Weights of a small GPT-style language model, trained from scratch on English Wikipedia.
Size: 8 layers, 3 heads of 64, MLP 768 tanh GELU, vocabulary 1494, 4.13M parameters.
Architecture: rotary positions, no biases in attention or MLP, untied embeddings.
MLP neurons of a small language model. Each row is named by its layer, matrix (down: output weights) and neuron, and shows model dimensions 0-191. Each number is 128 + 32 x the weight over its row's rms, rounded and kept within 0 to 255. Numbers have three digits each.
A block is one neuron, or neurons of one layer that tend to fire together. Before each block is what it responds to, as a language model described it from the Wikipedia text at the highest values.

Responds to: Mid-word or suffix pieces that complete a word split into fragments, such as know-s, tell-s, mid-d-le, attribut-es, plus linkers like or and to after due.
L4.down57:098105084144113103124165122168069141121172119043163120126145136108103134065105074086164174094159188100096108155164146099161103131135131093116151085068130145129171146089171160070170141126104164124087145115073113120099057090115119126119113179128173154128138114143176080125147165140155126146118141124105116136099104126136122110106104105179059128133133100113203166038131110123132107156073070123174135192072116129041111074094129109121098145115159143113134108214115117096150124105118115093096174085148132125149144136159110110141094109096111181062079082099137128144157089111152157121
L4.down247:060113108139141135152112095123156077107130097070171141079178149141150107219125052129164096104146044174158094100088094125105105081136125196144126057151129126102106155122105090152112131178096138150126125090219125133125171072125121134111086087121109138138129073171126100107145141134092169170121090115106097082171119165136154085146171118130163153070103171168139122147101104093133107175097117146058092123167151115187150064100127143108090102115192141098098170118152102072122154136117164103161138132139130113109118105106103080125157142125162101130131140109153126131178047116106161161
L4.down281:134122130084115089111105103198136134138075117106147109146114079052153156150089083154185165090110094146121146123161129092177123051086110146068085083127138097103149186117132099079136138190154121069113156135126150080137111153134160143093100083150123132165080124128149168130133139164213111125133114072115147167102172105147141206113184141119123162158151148142103106042123099096130117145126147060140117134114179108168115068056139146150122126162132147143088135117115139145115170083127071107094183092147047090181129114123145189103102152131109134155161166124101101081130144112146139112
L4.down306:154111103155125173105097106109131096099143104100123096115162164142117096111224109129152131144162106120118181117110138092082072058164087138187144109076154146147098129151047163152159089177102128164114137117190135120134064173103169080159145117161117136174115148097139091157097149129146085125142094148129114131060120109115112129132132149183106124131093119106137088094098149129131091085141149123129126138184139125160151117149134043153179148159156098094197136123116152122132168083098125098217076122122164147168170200147109176155109130107128118101107161138131121181170137130015106151

Responds to: Fires on " to", mostly infinitive "to" after verbs (has to stop, failed to present), and "to" starting words (took, too, together).
L4.down152:142081179157118170185119152114185160085153144104115109147165093131122169184146095163123091087143143149122213129163110144159119098100107139160124113127110109102114100113120193049063120177106082160124088125166180114121121124117052122051188167103165119120077218133136125142106122131159110163124112143099087084166117137142177115071059100145128118177120077132131142101171142119117070133108094111137110166156159056086144100089075110109105126092148099091092141205121135143124118113143127124103142164132158108156095158141130183161119164125129133136181162067144137121092127099141085150
L4.down399:120163140134168093131072079115110156199127144108193135098156116096086078149135114106125090112158082202123091136119119152099154135165149123149160063140165148112125185122142129090159204130068148131133146131148107138055115101134114083103159138153123071174137067092100160131130158141139122068220136150145160145160159127113147068128162126148110147074103204145137084168150164090164089100041083136114089159119117109127121162114106115141179130139086146109114170138145114139147113120123122209167094116127128130119135102162164149130097194099062146135133119163146131149049132122186144138
L4.down520:136139127120129103133093123157128128155061127206163142123107194130093165160212114149076091126139125130077116139139080129198113105078148063132095111187141140130149169118158076144084169114156112161114094094140177134198079138115115130108167177135152076113126164155130126127093178103145178132089121147147148166131099187097113159141181131121120149136092144108198154102159114120145091099132128084104113087144136107102160148097085137135135127136163163065077143155156085132109061111148136175199133166088150133141101121059063177121148133118106134145170123161128195139202124076138123138
L4.down585:099096137113089131142151113134142141142094146124136140097138204131097101183085127164108154102136112089123077064152122120115116122146133112151120102148099141142166101164138169174125123088090158213134141116140157187204150134176146140130107081141125057100141205152078183173119114147124105095144087170160180167100139142086080040092117083157202122098137110129127100148113185101077164090090115146083080126138165161119144123077137122091105118112095153111149123069134124176137117166092126136115106160107101113117185122176044117157142157119123106133188105166076168125148132075133155094

Responds to: The second piece of oddly split words, above all "ri" in f-ri-end(s)/friendly, plus function words like "to" before verbs and "can".
L5.down292:129114093176148157131159139072093147200112095084172104125174069133103157171130127145163164126140181141135139016165142140093097153087155133113097116097126134173120200094138132170108149166147078100135147135116188127113126133076139156107119120148091129117156125093115142134164176131183138148160138126137063183201127132138094118154111061159174149132095112111167177077092163148157140155130146134081086135090174142152174124120149126132120113200150112106110062154081128132129141132108164132102075076086111146105092072129109095081082118115046109182108133169127126152125082129101091158
L5.down356:147111132118135131110103161173138134124125140191172117090089166160046140185119097202155118126171110177157151175156107111148121086152147124146105117170120155122174113111090082121100145112121174115169128123167160157169108110160132143185076107124118178129142095108125098152165168105129141100098127086087130161100135135142043074120090139104153167108104138079141100119212136089133095109128055141133127157099150102115112070096066103132147095188128180123076149190112143118160116123132080085112104101132167126174102204152148164140102173105127091135114092116099165222125113069126156104
L5.down516:075084062174186079172169105096106133135130156142126154121137174120078191114112125136134161127142129106131167056145130124177148121098169137135155107131154160122106157109114130125147117123083140148161115145129154147127095081142077097106092145149156080149174117106170188129158092130128182080107102145157102095109125180093075172078156071206136161114117144127193123148127154093130143173031099135098100176112109046106118093124125059143123150136193141132146089127153141117162128158096088100176110115130159158119136169149157130114115216086161163096107120129128123207126146118173110163
L5.down697:059138135165139149122099079160133139146121095119173082126188145134166130118184121138135129060106178155116109198107148106131130162122127119122187166101130107173115135122215140175150163131172165125172152073134128078148148147075086078116088087159100084083122121168151183082136179181145127088104138114088112121135134095144121134129130126107153180135131116137120100063114177119105166100055170116121066164160107129222110196087099149121125122135121135170082101104162076157119145123073113096134130113129140133132190182112175085124156090113125125169070124096145124125096118138077105173

Responds to: Quantity words and small numerals before a noun, often split word pieces, e.g. a f-ew weeks, sever-al, some, many, three, numer-ous.
L4.down155:168141145106102148164175124116126135095084123181176147159138145057137121107163090096165137141125115159145081136141124085118165085139141142136089108125134126145125134107059141136120088159146093171129189115116155116143209151153137104074122138119212170136167175139086174103187081176154188131135093136124127108094125147085160132111173133245115136111177162141168107212118160160110171135118100173147110102128133160100145127139157109127142119109128100071117140139134080165123142118094139084151098107120156106129199102151156127077189119120095156108085091166175116158136185193191110148
L4.down275:136151121168089159139088121123145115158128112110103114145130171125108161140153102180161132141086159136156125193131142134130191107108198107175156140111157170171125125098082067115132094122174092215134143175118106149157114151128100089195127181116148164167136109106098116105183129104075124154145119164114110151146114119080137084170078074156181118116104088088094103162088174153126127129107148112115182121150185149121153140135118100085117101145088109165140138114086173170110153129136065051144223141155168104167162119084193086106111091055153119155091152137172187147139101139138117166
L4.down343:191203076119144055149153149143101107094133140158127093168120167159167116131118094182129138161135126098152147170112110123149098073136126153195169144134167075145166095146093135094136083147143129136126158139138064163124117143188153115110158095172140110150149144132167210060127135153150112138140132161070151116121163088139146136167109097113086135095112184053161194131147077157117106198104126163051126118121143142137141136100137075069065095193112180149114128129122119163109161173122107094144132148150139127202120120172170123140107101117118134117134152173127101179068104142084132075
L4.down551:115173100062050114088084158115110101124127089123179161124103064101109128125102124060108137125104122098127111143120140037119141137168111079174110133050151183150144115122106135075117139190132146142121164144142099102162172138156113141112092135131169159154187157205135126136136125120137125131137151132106123124132153148084134097149160102162177166109098152120088218128111132159165128162126167136073155087136171120146171107102067080113111138145168098082156113066170083140115158162136110122167117123153183119134154109206163084150141081111160080143148158165129122178133166163157117210

Responds to: Short pieces that complete a word split into odd subword tokens, chiefly am in stream, streaming and dream, plus ad (instead, widespread) and a after is.
L5.down34:105122101178192113145092118136084099116179142137160154045124078168160162098194115118120155075142116181171105131117103151154151176071100165125109066170153124126112102110101109165181049165147116162149176112140166141128183098172112119133149127148138111100169163106149122135136112132138116134096146138141140155122059114166150180099097134130135140130088146083148109154136101082127110190153140213106110143146152203113126087163171086110134202189131126179069103146131137164132139121125101099110137158134144142196091171081160136141102161090133149137104115115109080149187125113203083153
L5.down236:152124195066111076121138147146165060068117094171116135155148146043167169149136136106155136157165133138113081148140133124074106177112134099102133129083092094102150141089119168158088177086145110172099138138119107172141132153119162125180163177074115157160155113069130093118091144158159130147160082024152121101158201143131162148104106139117091142104161123142102158150097134133175122154143113148111162106112131126134132163100159128167178083163134046127110139169117102135184110213135148152150109102181088123153112122147134164146103181067124066134154081090105167098160082135136116144
L5.down552:167134138151098164103121156113137076160150139124110128109100150144112112130108114066114190162142143193135126183099098131147120182115112068150119137073111044075137131134073142190149114148107066165150139077150159134127130113114136130121093192144114079120144092079144105132124165098201114074115165184120124124098179160124143194121190161150124153108076191149069092207085123091124120140134101077103116084112100075224121131099114104120119118151151071145122163114143127135113124113134119150182148113143070126087103158050168098116110064144092131152127128147098144159141138099112118118
L5.down666:094145134162144159129118113081148114114117089081062124115121088138121106146126150152117178086147171151143090162136099125156123120146104169144133079122088108155134070099127163108115089122173099127079116141128052137144179136165115124181107059133105185152104148131111123249117077093136127073117138117124136095074129137123103175181144139088075133156231118119132085158157113072146088150147127143158135108120103101110155124126112081077087153098141134135152161074168149134153125137103168106157147132084151108074164189120122084100062119078203113115162087087136115141094159159087175154

Responds to: Short word-piece tokens in the middle of a longer word, right after its first fragment, as in ar-ch-itect, M-ich-ael, r-ail-road, A-n-bae.
L5.down75:137127143126073145193121094099088156144181127135111108137105156142168150142136122151179119152135120159115109168099117129109081116186132165150108160143110122138118119184096193130081138073068142131169156158138118082117167066123135150115165113151155182169144154070053080174102142165117122159121142180151183109134145124132081188122085172127128117117215139062140106133161097112133145103130112116124144090109140136113141185123192084145140107066107141113146096099148114073113218178167151104148108099092108166113090149076117129127177142123115155117120196200086082131199136161135127143
L5.down169:168197125125095078118111179114156137102121179121125070066150152108156118167101089200131134091120149128154161166132113132114093101122120122162076105134116094087085137165049181108154168189182097132173118142140149173173121128173087144117126168098081103118145104086116100094156107108106169130109107144150120102172117151149126154206096108110107136168157098162187120072099146073122146098145138135130152110034134181129107083157160128106088156151129145156085103157164110121164112091139099106088184159181102109121133147165110124063178067137126097124103070108086134124125146092092180111
L5.down418:160118122122088190121119142124102174088194127152123102145169145142152141107118158157104138142113112084098160101127078130132077106085153079183160083140160141092075105139044126145156088131127085140154169070093121135160153157109134147137141157164126117188124059127110134126119132109137095083104132128183133103162123134125041142170153070131096135111144103121148062085163131156150127121175085203063066108148088098159122084141124132129128132114138185146109210059138120131159127121180125123121123140163101115160154056155155121121085120090134113122209128099075071130075138182102140115
L5.down567:156138124098139104156120140156093102134109128125124175146112114123155080149097149165144128082143127110142146128191078090131105151136127142162154161145092056132115088153148079118213138072102164136081157128169149140167092129112130151170172181099105141098157180132185152070145172205122137094143113119162126166133093147112065108171118060150134155062133106169048114147189126103099149183134178158139084106177107125094132121104138158128123174162139172120152181103089081173162140121148125084096164133160101112114114119150141051104171125079127183167113102107067131100090139143065114122

Responds to: Suffix or final fragments completing words oddly split into pieces, such as someth-ing, hav-ing, me-ant, young-est, lymphocyt-ic, hal-f.
L3.down306:149095104111151117129139168127095078130081157114130152130127132125202180199206164173168116168154077140123141146125097167120136092099159192165133123111155141108125169119123131141134118107101102089135156078066112119199095134169145150126049139132121182185149161112136118089098152126090160178160108204124154144101131126113184093128163126173112160157115111099178193090117113103112134190111159128096141131081109135117115118092072126143161134179124096157111098115099105134144150154151175111147108107115090123157120139142188135179040179153126143116073130116122125220096127103142073182

Responds to: Second word-piece right after a short opening fragment, strongest on "om" completing "whom" in relative clauses; also g-ives, K-ent(ucky), with-in.
L3.down361:123137146230156094136225164180137088097143119148125127150128162083082135108164134146084084071097120102112138129157120122113147220113103141064142100123115111170153106132094121149084101101087165113161132110142122125083136108105165163108127095129192109099132127082114082038102134122140100125178104176097158146142134172143127172042147093171106155073100068161111116143137170116157119112107128186150178085128094108088114131209133109060166152127069121092095086107109160097138106159130139127149141112140133123135104137146128116109138084080144077127116105124086135104092173162092161140

Responds to: Pipe or colon separators after the first column header of tables and lists (Date |, Team |, Year:), plus "of" after nouns like set, number, importance.
L4.down147:107078209125122127086172108148133100102158152191178090155143155126114109123125104134119149130163171167138107100107149097067121142105112105108201133124158165157097105156128178096152087146122136118087130085076153122096153134166157157113127199098118136115102098064105133073167114162073056125156143206156106123159105144161108106132135162157118102116111136114087075119245100118137133151058086146131181106163111119104068112067090097132096089183142103142096137152126132114164142147157158065118122065152118087114127151164152101124085127104089140168155128118133096168173157147085156114
L4.down407:134170146109091102183122098104156146181143163142183149064133090184129167128143093155129203143158125078149135116091099118108116147128129148114146164141112099147100166076143109115150133086127126129113095173078114119159112087095106104144132128140143113147116124173168093096185119127067215050142119111118170155107080131156087106123070144134129133099151155091117066173133213111132107155126087115147114082141103139115095082113061137155139141157148164163110099121208113126051127151194090076109165091210160155184120155131179161154101121145129105096166117170115103085147108108110137122
L4.down459:154125128122082092108089140151078142118070089098089152136151093066106128173099107124158131117190149123076122111130117116111166095130092185122150087158141167174062146139135199181085111120123102184064144129089110124130160189159103114129092106145064159185110137153141155086111101156060118172096143081146106116153109100131123202100146097131189101157166130081164130116116151086160132089124093124111158188097165122105131123116073104157152109154127096053098103153110159182063120137136168106101108141154082126181149164108164093139121102107064123133162164155175115084167159160128108142
L4.down726:110138147080166109198126137161146136155116186159116092088151145083071128161112097173164152175141153112134153143148139077098151119140120163132142142119155087109084158101182152121122121076198087187159115069110166119149159139121139151152112122156151149147142108155130087114142110093117023148094099159103151164107088075164113132111101130130151068207121103116159143124136145115166141145129171066134190175163122122138180119112100142105119149106127121109112160229046110151155174117063090128198070186108122158158144163121139089147137129108094100127125102052160156127123151136136112135

Responds to: Commas between list items or clauses and pipe separators between table cells, as in "DMX, Method Man", "plot, ...", "| DF | SCO".
L4.down41:143174143154155128140186119110069117077087175092157110068121105177154119110160100146143166137190161112114114184114147068125125128150134122109165140121111130108109111139099145144167096139126158174109139086111132148131158170191054145153130098114129133109093196128203129097105159128124148164118119069129135092201183082133106109045144082119132112098113141130068114174158099129090144157105159062051099069149117065154138090168123102109123163164123081123102161143170177096089162127124114130127112083168132114168097132112122116148135173151097173164118095081198095184136133168098126110
L4.down388:110142116090075131143100117141138082106122116141123123091104100104093136078190161137170135123121126099158123168130107151167139107150019125096117152125127103163068100127124109240129095093121073090122111047090136132092148098164127161129124133106118136104167145119097171138131126103136097136148141124106101155137149110110146101096055068159165115095106127127102143198061165111121122117056142092147153124122097143174146085154103074127078166120078160106157151145113124186125220172148145116173150074111146183134123121099129139124141187162159119127168127105206164158162094116171081149
L4.down599:166136118170175117160124143145128137105210180117078152149081076140128137077134109086110107136170056210114152136138172138136136118125059092072107100149173132130099140095105106140180160166165142127154156122133162157096082080157121140133099137093122139176130114112124099148075183114143197170132095066113115150153137108147183114100187067154190138097088114158102149150100125181102130110122183095069106109114073101156140128145113141140120142135180145117138111089179185116112145148133179127099163111117106147111136085155164168094102165165114209095121155102201115175121110147116081112
L4.down661:123139173149172115129130120143107121125116148128144164125099172143125145104132183137227109099184101157097090155113145139132154170117111099108106092097152135117160093176104149053168181149084116146136105194132163149166112108175109149174114133055079095111078090108132090154137136164142193129144142062127107105134154111149101122121210130104149092110110126138118150171131136139155112130114133083093095101172097094150104106197154088108119138192145115111095143112213144096078098079114109138132110143092107076186073103134095130116106146119142195114137105046165125172072118187099089105

Responds to: Mid-word pieces that finish a short common word begun by the previous token, most strongly "om" in whom, also bro-ther, de-ath, w-ay, k-e-ep.
L3.down473:125167199150129129138147178067147138091162122085171117130166091059161129102129158120163130156091142072110122118108117187136121186139132088111168163103152129126102112092139092187148112155141146143098165128148194118086140170059118100108135104093144088069125139129162134145125095054204130169106108048120114150085177138138120111173111165142136140112115081205152084135224128151093054139087095085070094142097108080132145128096118119176124178138103150152151153118170151160176152159131163125127154126160115152135098141122180141096111076185142133093155114112128122177130103155102118135

Responds to: Tokens that close a verb or phrase just before its object or list, strongest on the e of include, also of, with, a, to.
L5.down402:112109095124144135069089139143161106142134143159143135128123096203162092128090163078085142111150178180130144162141178124140162127101130136138111143113141078085141151166119100166167113158093042210088153101151170100143158173073064121072156127091109133084163106146111100143156116160147090148112132115156117074165148138109134188121178107188104109137123125130070156193128130205134144081111154126104122119141135146106098078088160144163111146108049095152085122070071083146097104174168162135175130138190098104097099148162116120127101108089086145129121128130154182061165096125141118151
L5.down406:154121115114126121117149130127176006066080131102125084129123110089155113117132131123121071128114097132114117121145148193160170134155121129213130141136100130080110064179170122135166098107135159137095137183169149105137124158117116097121157097129111142094166114123103134139065038092154133207069144114108131122107088104082103159149195064105100129127181151092115154216115150105177062166168110171112072113139111204113113098147120134124126134174060106078114152112107128153144173160173158133120178122148112145150150122148101172106152137141126131144149093135115154146097080115146147102
L5.down460:108114121170048120131116104164168052173106099134091142129126093119113143137172150164128139145143100128153106141149120121089134163151101111154153159152133185149116065085124134155140044110146169133097160114109215122176097095079120133141142200124099140129035160114132099111088151119097133113131066133130180121137122115079138138146150140064124101134091116123131174193164098063081085157108171122132139107170111102075156141113114125148144152070136109111130166156123109179094116129162103133136146145199182180156174072139141188121137135171103114080084075142171123123087097140192137097
L5.down471:130196140114193106088158053122121048127134155096143146128066120117126160082139136130100118122163147136089104109159133097105151121181076190104091132098066103088141133149123131158078102107110168121143148132135100177112110125130150134129178101177092119171116184114133157142135153127159100126158174100136101058116185110136124043141139122109095112045121104149173126176084113108088077222103148081073134131208141100117114094125138093151179155114125132119112159123148137119127166119153187132107169108156086113175109178159102120119154145091109109175126142152097182070118073119120133092

Responds to: Mostly "in" completing "within" (within the area, within its jurisdiction), plus other mid-word fragments finishing a split word, like he-ld, k-ill-s, sough-t.
L5.down208:040096121179112116146143120158140149132097077109106192164117069126124143075156142140070151062141088140119149216132148181091117111175163153143179072124104090091063054172144123115127122159135088175097110162113155160151115080093131169131184128082137119143101158127139126122104101151106096149155168143173104136058189122122112136139133145126157132117171116143088182138124104098166072120118114121143094130127113137148086160127127123131185155117122162089113116129126086119170146106146129115183078188158100147124224151160132158049139134155153134107139136142093150171140169172099157071
L5.down352:098117140143070094167119148163155115129109151116123124083134140113162115170219097191119138147114182109176125194136132127120077194145149086068168141123125092137131142058133084128181167177164072117113104096114136112179170107161117113091217185091199115150117118079148154106129133174083135130069126128103162154118150164157113164121139136098116188136160093121115158187165159091131104133080101102174093083068137106118082131173141150091069105117170147156136116113143132178150134111170141112104081125156144157150148085157090137148176140160110122085091191144105124101128140131156141084
L5.down554:127077160065116062112083103148110105179135145138080106121088170133122169130102123124115134144064123177073120127126176135101146145108101111100135129142135133151096160091170099133042151128144131098200161128154131135114161130113096148107150113093140159157112161080108148191162143183070130117133168142110158122130114132109102092120123201095098190139131085107146143162108102155085092079123164132129148090101146145130063129135099080149192141092046187126096096141122097066121188145142106113076140102150117099135144139128134105139137152155233120065137183108124131194136103107057143096
L5.down638:132106150123131120136174135190115054108174143111139154140096117107079102086234084113095166153133133107159119064118111139153123135179132187153174106125090148178141142123106095044137210101177146199120126073150052116116162099109133165133159162142149139172137099140126149133177089143139098094186164123104180156103171119133130155108111091066071077081162155165110074183115109102148057111082105115150137131096151068119090117144124149125099172107149137120132121188149091135088118088124125171180111149152148133100103110176112114117117134123090129161115108154123129112095150175113151121

Responds to: Commas that split thousands inside large numbers in tables and stats, like 1,853 or 20,694, plus some cell separators and word fragments.
L5.down419:125101130141178089059151052146098173099104150128103099158115133063115135133124149079142097093120051137117157113094119127153115109167128120150198108094157097151145131144133153082093144130167131135104102169092155073122085174174151125102127191090110138120157115114103159125095101111184134172127105106054090119128136148127095188148141089163132071113137131129090084176151153115165125113094129115117118142119142091081120180150112151084138173165111116087106165137158165121182126148141138062099055118135139095112017105170117189093089139145138185120157066163106125065089171141137136129
L5.down464:076121165165203102135157115156146148141116134094122178123070144113145107124161139219108052082153152147131195089146149094144155093154125169138142135097140139127087111126100124077113140159149097136118152139111122098131185138063095125148089130097156062149154088116090188108076120103090120149157142141116082105121118131141167109087082095110162104167097122112168083108214101148129138148171140098098107116106121129131131086160042153093131088127197142140111146118103123147106154130107184111161033171066136127143142119120098112124188128131082161111083181118071187141124107091167130137
L5.down478:112142110109052091209189162129198085114157136095117153119146098097122156093146128168120098101130150121119054150132131107127118131157071076192102174132130113144110063134158178136128116115058133187108119111079061125122083107123083139132099150091158128167085147138077107129131186138132207147120161124158153105147157176113090188118150097106128111141141146128083089175106095106148133087107118164109158058109094175189166145154131087133186140140099073155136117073139129143086104097163116180127171126111163129148174105114110124118072119101153163132128059100157119092122093140122080108
L5.down572:171128117152135134127213081106141148137120131129168120142105170157145139137164116120167135163119127145083160229098130110183185139126152146143093125124161102086119050094138072138140126111088131118139110162144111152100018114107131140172122152146163141104128127187115128090106126107151166155107123169130129104111185136129119099121122088127094144105076071129150061154107141199210098168108117183192156099136168056154161096194092142159100065137188118154123146086134149067144121125133128141175163085128074108082106085140127129105137175116134160144147113166121084150123119142162096151

Responds to: Second piece of a word split after a short prefix, strongest for orn in infobox "Born:" lines (also Occ-up, med-al), plus the article an.
L3.down4:196144113151113113109125146155132175094164156093045158146122166140151150156118081197131121105107140120170120182122087137098125147091141163168097136167102142150091102124115105109144112150153128146161079062155132109158123122124140144164153191118094157149148176192096153108178177085152107115185102143118147133168104123140104184148089095161197111087084143117138088133185131148123121103117104185154149137143148157154113151061076212101105143145141148128099131073182155101118117175200164102133068162112098074155095124134164089156152127104111140098138066151058161119092130111105168173

Responds to: Word pieces that continue a lone first letter (w-ill, n-omin-ated, e-ith-er, c-it-izen), plus modals like will and can, "to", and "20" starting years.
L3.down741:122121094096176138163136128105067192109117055156168135097164100113052173138125112138122066083128115128140170178131164145143140146134101186065147098156124147111147163118075094100085148158151131061099180076140112184108118021150131107120119184134108081099100084187094150142171165131166135101140091152133116138160155139147091142100097159113073139109138132155119136175103112124150133107091078106117111152122144156111089167094071128121144140127108102075055142122167080192098125117171116089144168148111136108078166153137123101092125109133099108118099115143143061159140134059143129066

Responds to: Final word-piece suffixes that complete adjectives split across tokens, such as substant-ial, import-ant, reason-able, comprehens-ive, parasit-ic, with scattered other word endings.
L5.down219:145134113137169157086170099110092130069116128110152167130091157119122098105198121163160155178143114145089080113163100187092129099083130154160159127125180172155139104050136116152155076134118089145125146123179100133118045068139164104088198133088073154128119163108160091189140102113157116101173071127104126133145178159111122144146090107176121068141119161117091116146151172130130134120109072130080106131105133077101090095077148174139127169101125167101105100167129104123042070112139116170150079096082104131177086158086102124090102168139153188159161099130132110079137156102130136146
L5.down484:173067105151094146137133146142152085145119155200150125117106157115121194138119100082103090114102136161107072084152142067140140132103123151089135118120114164131141120079090156093149078053198154126161167079135158139130107165152158127131133126140130177174100198061078190130187113118077147130146083108150180129116129118134147119096149111184082160127105198155083153128138119148117139123130095154108167101132139118129132125117068150158234113157179161144146087096091126179130108189155090192095148106145134165153129072139151133099137049165153138098117095166117118109082150141115109123
L5.down525:114142117166146071205119225127152135094090157145142102099112178093177191139091123087104103159163139105109150106144144117102125148135164139124149188138128139179144092132094110161197141065158116141108136182138112097088064092138169141121167128074139114178153100071100129228146122074150142131122094116149147109154107103150126136071095130156073136137164133085088173152105119124075134118143113150089062119127066104144152167118098110155101159122117168083118111103122166139138102126133067155131131088087066118137100110087134126118152156192070108114172106167170094170118106175125151095
L5.down646:112116200053115104137158172166137175154157110126138166180126141113141122109101106146077134161105088149074172138114111092099121113143081073114171172127129151183113123111130061112179169093107161118101116070141144070112103144072134124101138125105215179163108149111088124110171156179084158131125112108189090098153065126084105112088126126120146116169164092091045112103148158108136163152100134128118102126166118088190127165133187166140149110137157135141138134146090169138114145154154042181142126102158150114138179093133166139181098115091100129178120111146080148112109194175147114131

Responds to: Commas inside large numbers in table rows, such as 1,853 and 42,702, plus some list commas; also word-final pieces completing split words, like lieuten-ant, Eng-ine, differ-ent.
L3.down633:154142151072215163126159159112128127108107164123123079116091129120118171083098134155163141151144110173123127142069121122214163197128136073127133134112171098113130079094086101079143112131112115103163064186134153148152129150101149128200159181114092090090143112107158131170075128133115135119112139126096159164135147101154141144132128165158156132148102108070124123070166113089141120112132198141123134081167123115098145121155161123138149100153143096102080099122196149078156049110129159111099113088075104117090078121110146130075083106087125163106136063107136067141159172206187084144